Part of a small language model's weights: rotary positions, attention and MLP in parallel.
MLP neurons of a small language model. Each row is named by its layer, matrix (up: input weights; down: output weights) and neuron, and shows model dimensions 0-159. Each number is 128 + 24 x the weight over its row's rms, rounded and kept within 0 to 255. Numbers have three digits each.
Before each neuron's rows, "fires after" lists the tokens most often just before its 100 highest values on Wikipedia text that the model never trained on; "fires before" lists the tokens most often just after its 100 highest values on Wikipedia text that the model never trained on.

fires after: " "
fires before: "9", "8"
L7.up316:095073157090138133109163175117143150152099105121145130117106126086102092162136121109146133134122126165124143099110087100093164092139125116122129135108134119154148134136149128137132135180113179156110122142149099156138130136142091094137113134102175105150116115131111117124126114136087123107117155158133156112160158123111152133097161236129132111155115143133152105147130111092124116113104129136134149093126132128114145156133156106157150157124103131199130118110165125117115131172114143
L7.down316:139143107058087123133157118134162145127125115097157104102125152122121109120162111083098137084118179123132153117103143181094118093139155115142161113117104101163135149100142100132154114116158131134152160131121153191183132130118132147133130125143077164128132144133120125145140171101145166143101145124149136121133089136113152160138093105120172115155121117129135095142116125156142135130146150123168087151140140102156168086151114162132105129120156134132072134148104151170128095120132119

fires after: ",", " ", " T"
fires before: "1", "2", "9"
L7.up439:130114080136129140129085151122146123125154129134081132109153137145158109129153130132154103150093126082177133100112115123145135087111106134150156116110125129118160118108097107157136198114132139126096141109178123136158151113120134180104142158107164154139151098128113116108130104124120123169121146127079171108131190147126128157137119166165097117107126120180137105069117106136138120186110106127093094110125166126145099130129120113130115129143135158147128093133128166109164103109121164
L7.down439:118095090143149067147114108135141146146136131145171189129154173126121125126141159140136124111113143125145066053143074105136091097166136137157118124129130116128139109114135215107135123139123095124122162147133118149151174133132122107099164110118146174092105152104088131118111140126165136126137127123109160143122131130098166126119144120102123102157149136089111130135153113109112144174136164132123151138136165111153154142142115129137159177114125109134121134086125130123097128143096113

fires after: "2", "0", "1", "out"
fires before: "0", "1", "2", "ast", "ics"
L11.up504:119105125171125131109102084105124115148073109096126123164154142147113111120161116137097091160104130128134149112143161114134167159114140134139133117177152143138090105134092123113103155153153148151109129117126128126116125109151163144106151115113175125135099088158129123107126148102153061137179148116107079144081138117123142101112132128164111149152116135109117150138162170093128149132092157155158142145114108102146100113140176112161167090095151117121162120142143094122113142184123110
L11.down504:139099148156149143153172115157123165088149063141136120087107127145140141150102133142142130122144135117120140105147146128125101131172132096182121116113132121110071120134117124163102145107103165121122093136102140152122147116126135131109135113103142119163129114087128186130151126137123133135162160116113100120158127117169175148178097124137094110135095137153164142141136118095114116132097101111101155166163089110137113119190160109070107138132119090107120114091147120123115094119131081

fires after: "\n", "-", "|---|---|---|---", " Gold"
fires before: "\n", " –", " by", ":", " |"
L3.up335:101131117139132132079123111146135162127104129129118141114141106106101160146104126137092216146137115093150135161086112106121116136115202178103131145104114155117133154097111088114153114120118110133138175126082096120107148114103128144113129153145150106160116158142124111087130134142145097139143108107160108100086132119145072135156137139101140154159145132100122112116125110142130125119108159146190138087126115156129116149147144128133177134097118153130097146068104124098137111154132113
L3.down335:162126130090111132131139106138115115135154134129068110114167118098129121163112122153119163169167132131140100205103104089108142158100162175129174171123173140126156107135140115118108125167124110123127137165133117122104102129115123153121097147107138139154158127133112109125101067141129097125130081091133128155091142151138103128115148106125138159164148136124094126094131126138152113153123133126158082128137097130151093134150146107090159146143135142131080125054151109109141113147132121

fires after: "\n", "."
fires before: "\n", "==", "The", "-", "In", "==="
L8.up29:119113127168130160145132118151144078134152116149102125144135138154122093125121125111076147166077110111139160116146064147134121102131142089123123138142124187117114166129166162158173196128149130098151093125108118106149137165114161168137150125130139119148147115152093110125131132156121174142135109109104110100123072145108132162144113131110111139158122144175129101097109101156131124139131130139099165135124140130130110202138101106105146139152143102134133095105087127144145128100132152
L8.down29:133157155103150126113118193105097140128146140088112112111152136129130137154150144159161120131145157119123129177097144119114114131134123130134086161148140131127124118154145114091099092141110134124151159175137121103044109128110120153110122146119125127137146133147118177119104071113129110114165071138113121189112112115136136126130119151149107155121166110147098133119131158147131115135167131143109126139143091113151126101125168134160078133118105155203093128135176147126125115139129085

fires after: "2", " ", " inf"
fires before: "0", "1", "2"
L9.up576:127121097098119116141140146080092125145130099122131171112124135146141116140151093116097146114162097170159134119107152105112128151132095115100092119126159108104129149148123138128107114175121131135125163120110098139179109121080076172137135091137114074158101102170120155156166129150127153122120167159086094120103118131121138111140152154114130117127139146137065116111119140151106173120127102125112159099149174129110113109100147098123088152125149124132117116110167112093109144167179117
L9.down576:082146112110128134125116073081115124157128155139137120188116131160106147169129128136131159120116113135140151180159153143115158143108110100122113106098165125133105134144144124119102124104099112086123147127112116119184118151116108154153109124097166126110134140176099110128125148108168118165171132134149115133157132129079121130182170142142119151126147119139143110144132091084093176090111141129102093107097140149136141096134145105105140146169127104154140128156172121106071119110144149

fires after: " ", " (", "\n", "–", " B"
fires before: "6", "8", "7", "9", "5", "im"
L9.up207:103113118137086088133122120113128145108111126145123140105146161143133132125128176142117138125133168109119103182090140141092130084102131165111080123136129148125200135102108112155127142178087145148141127117117106142151128126133125185126137097119112124139120081119104148144129137148125165103121144163118132092176137098117126166129141127134084076093115095154111121143144105126150114186133165139107122151118116137129114178123112083145144156160145117143092115098144125152174082118156112
L9.down207:172146121154116094147164112178135141117131168140158165119148112127112144141152137099123130160129173149160110119153120150115101132157122160138125124103072116140141102141144133121162122128140129125128105144172131133146135158152133142161117149114097088078181114152146160145096131122120121168122126106131099125104140121107100127097129109089103146133137109160154144157103081105111098123142137105182108145141089139139142094169130142160114109128059133148120062125084137152093119157132109

fires after: " "
fires before: "0"
L11.up488:148129114122108153130116148138101092128152107141103153121191134117150100164130140129107151133144114134129147125149112123106142145111118120120107139117120138151109123139087164122113101164095110100113174079070158118108149131133145150146132123090146166132150140135107091115135160119063109099169123127104086101144123142139087123134098127180142087126118145123154113120129109157128118133165110106120081162174171120137171140160146105124116168176099094152170134104099132118093156124152134
L11.down488:157132133121116164123131110155113135108140148114129137146170097136116137153087157137128072123136142133098125115154117142108121150078145113067104114138126092132155136127136142109106127091144099112104100109135126106114149098176085131128099126131106142094097173156134131171107179153153111133115134150141147095110111109166181160156145081149104086118099188141083115153145152156136135131121136121118123134110166150121106132103121080129128129104166164129156105144154098116088120098122140

fires after: "9", "8"
fires before: "0", "1", "9", "3", "7"
L11.up43:177117146134157165109122152052153126120134110126141143100145158130129091159098104171116107126125115093135120122187144110138152139140165145145154168160102142112154143080118102105128184153114138092144107120121125084138169143164143135134112101167097124118123128105090170147149130167126126122125134083119140125118129125136134166119131099160147131109121128135095136129131136125109101084114126181109136153193091143108138079156134108113129119132120096150159126090146097131106120111114136
L11.down43:118129118122115200188114102126125103075139156097135174084153126101132099102134072111135132129123092128136138062102079102163153140152135125131144127144110113076105150116134102129152157126120130116108128120123133039129124123179161133142130118142149123147115137124116109106126117118130175095140108125118145100106158139132106119111140122115124138148118152143099149162158150136142106122121159170181111124120169134114120129123149108132181144102134140143163103130107128132132128165095121

fires after: "\n", ")", "-", "3"
fires before: "-", "=", "\n", "==", " by", "The"
L9.up39:114127053174070139127119136118164141117140105109147076135079134133138122160155150149090146118144109150158184123124090137160113113107163138114115120112115126134131123118183105119135137109152119148126125115094165106131168168153176179116142144132141133137132114133105125124120099124141125158128117165138126118104104145157125144157104139094162136144115128145138096078120139145117119122111151113151177106111129131137112171129151140074154141092124103121145078159075121125112096155153120
L9.down39:142132103100149107146117176110095158114113130104115150146138111097097137163149155160115127124129131115094125175103111167120114143111141147100112150171163125139155127157137138149074124161132159120131134158154150106044117121117141130177110172119137135111124115101168144138122082108103153145175101105133133125115105125157131118111105153142131184124122120101151159164150111149126124118103085119101108127115103122123131148116130105111110158171135108165104167144181118118129091091102103

fires after: ".", "\".", ".\"", ")"
fires before: "\n", "-"
L6.up135:131120118115124132035114132128110124158122126148139118185104118103116127120132160085106132120109135157156127139138084146109125154133127122130150131146139131100176149170088099124136131136133151129132115112109162123187121127128095171121161140153125132152143164119137102101091074135163149160102099070167103137163125125104169122144141199079147115185107148110121149138136124151098114117128138146129160129108143161135112142125125121131151155124138083122137140089149126138136128119153150
L6.down135:103127149174142140128122126122110092162124148140141123118099150113144135116133132078109124139124152144161125095159139161130117131124132082108170104155091161117144132116124124161155128118102109126171125145142138124176130094112119154141070128122091123123115132173108107114086152107127110140102138153106102099168130121106089102142126135153119122156102162174171136130110146170133174120091155117099106144117194106153117126113113163119165078130156127060119112153109129134176136146135125

fires after: " |", " ", " No", "s", "|"
fires before: " |", "|---|---|---|---|---|---|", "|", "|---|---|---|---"
L11.up636:103100115129136131139137108113137106067173121092139140119171143140114181141116175146067138144115117097148138110124157114120135173089074176147131162154145130140170132149117116134122138168131113142136081138103107127129110101142169097120115134141105136153116137137108173121134141087136130132141117120169134102145099110141120167134162095121142128139121119168124144153112118159200118139140128102154104167146107168128175122179101150138145112094123096101117111138127135149102155127118106
L11.down636:146102142126154103170150172162192113102102136140146163113161099119098073124141139093128151143098148082122110108070154145049126124121151136145132121120121126146134095134137152121165152122189108166104135121103119142131175115135074127158155124136114108123106163101158076135164136128156081121116147149122099115120112116099131137121124132119141069131101135181144107115127126131124095093135147139121155148113147152158116130131155115127118116139130138143136111121119123121118166140114165

fires after: "3", "1", "4", "8", "2"
fires before: " ", "5", "7", "0", "8", "1"
L6.up438:139134169165132124115161102153119109102140171081139091087101142174089166087125100101129101166146124097178097095155099150149121138111122113137109142116111119106163113116118130122104117145123147096135118131084121119152122142168139139103084127151110158140128149145116105150113056136117148138134138117119131135140120087135127098068128129113109184140134182135103126133125101141148160150121161132143072146164134126163106137121109133105090131126105101157163118108134163136112145145113099
L6.down438:103133138090131120146179110125111148140107108149102156135149108124108050116148144116120129153116131135132144121169092151144166113110133107127154083103148123112155147146117174143151093117141115113123111127147128145082160126107125169096175122110171112116102104094112166097129170117131134126097104126120120108111140107127148163178122108153105098135157147142148119127133106101111158145116123119065120179119167118154167113176178118145089123084148142131122139159117105142093128122124127

fires after: " =", ".", " Votes", " %", "%", "3"
fires before: "\n", " %", "′", " ±"
L6.up88:096140142121127146128097139100145164163117111140178132096157119112145127112109160101074086140115094149136213118160123144133145130115121095118165131125101110124148067110167138135132127117133081138130119121142133109140141148100129177137109125147120116141143131133165151068110105112122161066107145106087134107142123119150130153124162097137137119152138159119108108135129089172159149132121162149173103135149089133097136144128134111153158139154132146084138154104113117102147137082120136
L6.down88:100162156131116079141151122094099135169131143093139137117121162150133134156169136138104182107111115134105098116066103155085120085158098140127178143060126124112134139099150097129152085144102165130134183083143126122120138139163103144114140112086120133119158135106135125145141144144136107140127138152138166114132101139165098141100128152120097110147135155113127141068164125139136119135112146109083141115118152152110076129096116137149144119122110106121118135107117155083161139107119137

fires after: ".", ".\""
fires before: "\n", "-"
L6.up53:120130139133095136069121122129157145141113143147120141173148118092112117115143113135092153144115120142159169113129076099123110109145172168128145114157134120107161109069151113159131154123155140136111084123140123145148144158085149124133135147132127106140084133125113133162122132147153105186122154132082111134121130149116132125105123128106137108149146143149107124132109125105121163126123131143118173109126144200119096194140112148127214131107136071111147102130122138149143154166157144
L6.down53:084123147145117127148146100135124104171137121152174099106123125124148141109114123104106151116083092120138141092143135127139160115142083097106144111136135124131130130167139102159178148119135126111157093143138149176252143089120130142138110122119093160131141140117142105110119188102139120130096129151142152114149122110113090123128128127132126114111092133118137140139126166133146126124122164118135142121109162102080181172126132144117118082144137123078148108119107082139152134133128131

fires after: ".", ".\"", "\"."
fires before: "\n", "-", " "
L3.up232:129122134158155093128152144150127113107162161097130115130101149130093090126150135158061129177113115135138106094115100114101139127129131114162079158102130141102110129119128124097171097119157160105157109137115117105118126141126119152156125157162100103139138182114129135099121135141155130108121110108117144115121098113181110118107129121096138153201168147159104154117150132124165156074104157127065083139150143176114111160129119137108131107107144123114121140133112125152124123077143153
L3.down232:111145110132118142121107105161134128084107148131091108127154169114138128115148116107123164159124087167086156091140155108123144124144139119100146156142079156118107137135150132113138101161128095129167129156107151079140170124122132159109105165132121097117121107136137146091121123126148142133134152130116119120121121098116121145131140111110147123162121211160077119110105125119128146157063079120107135157122153141162142178143143171104114105118085073147130116112110114123147169119094159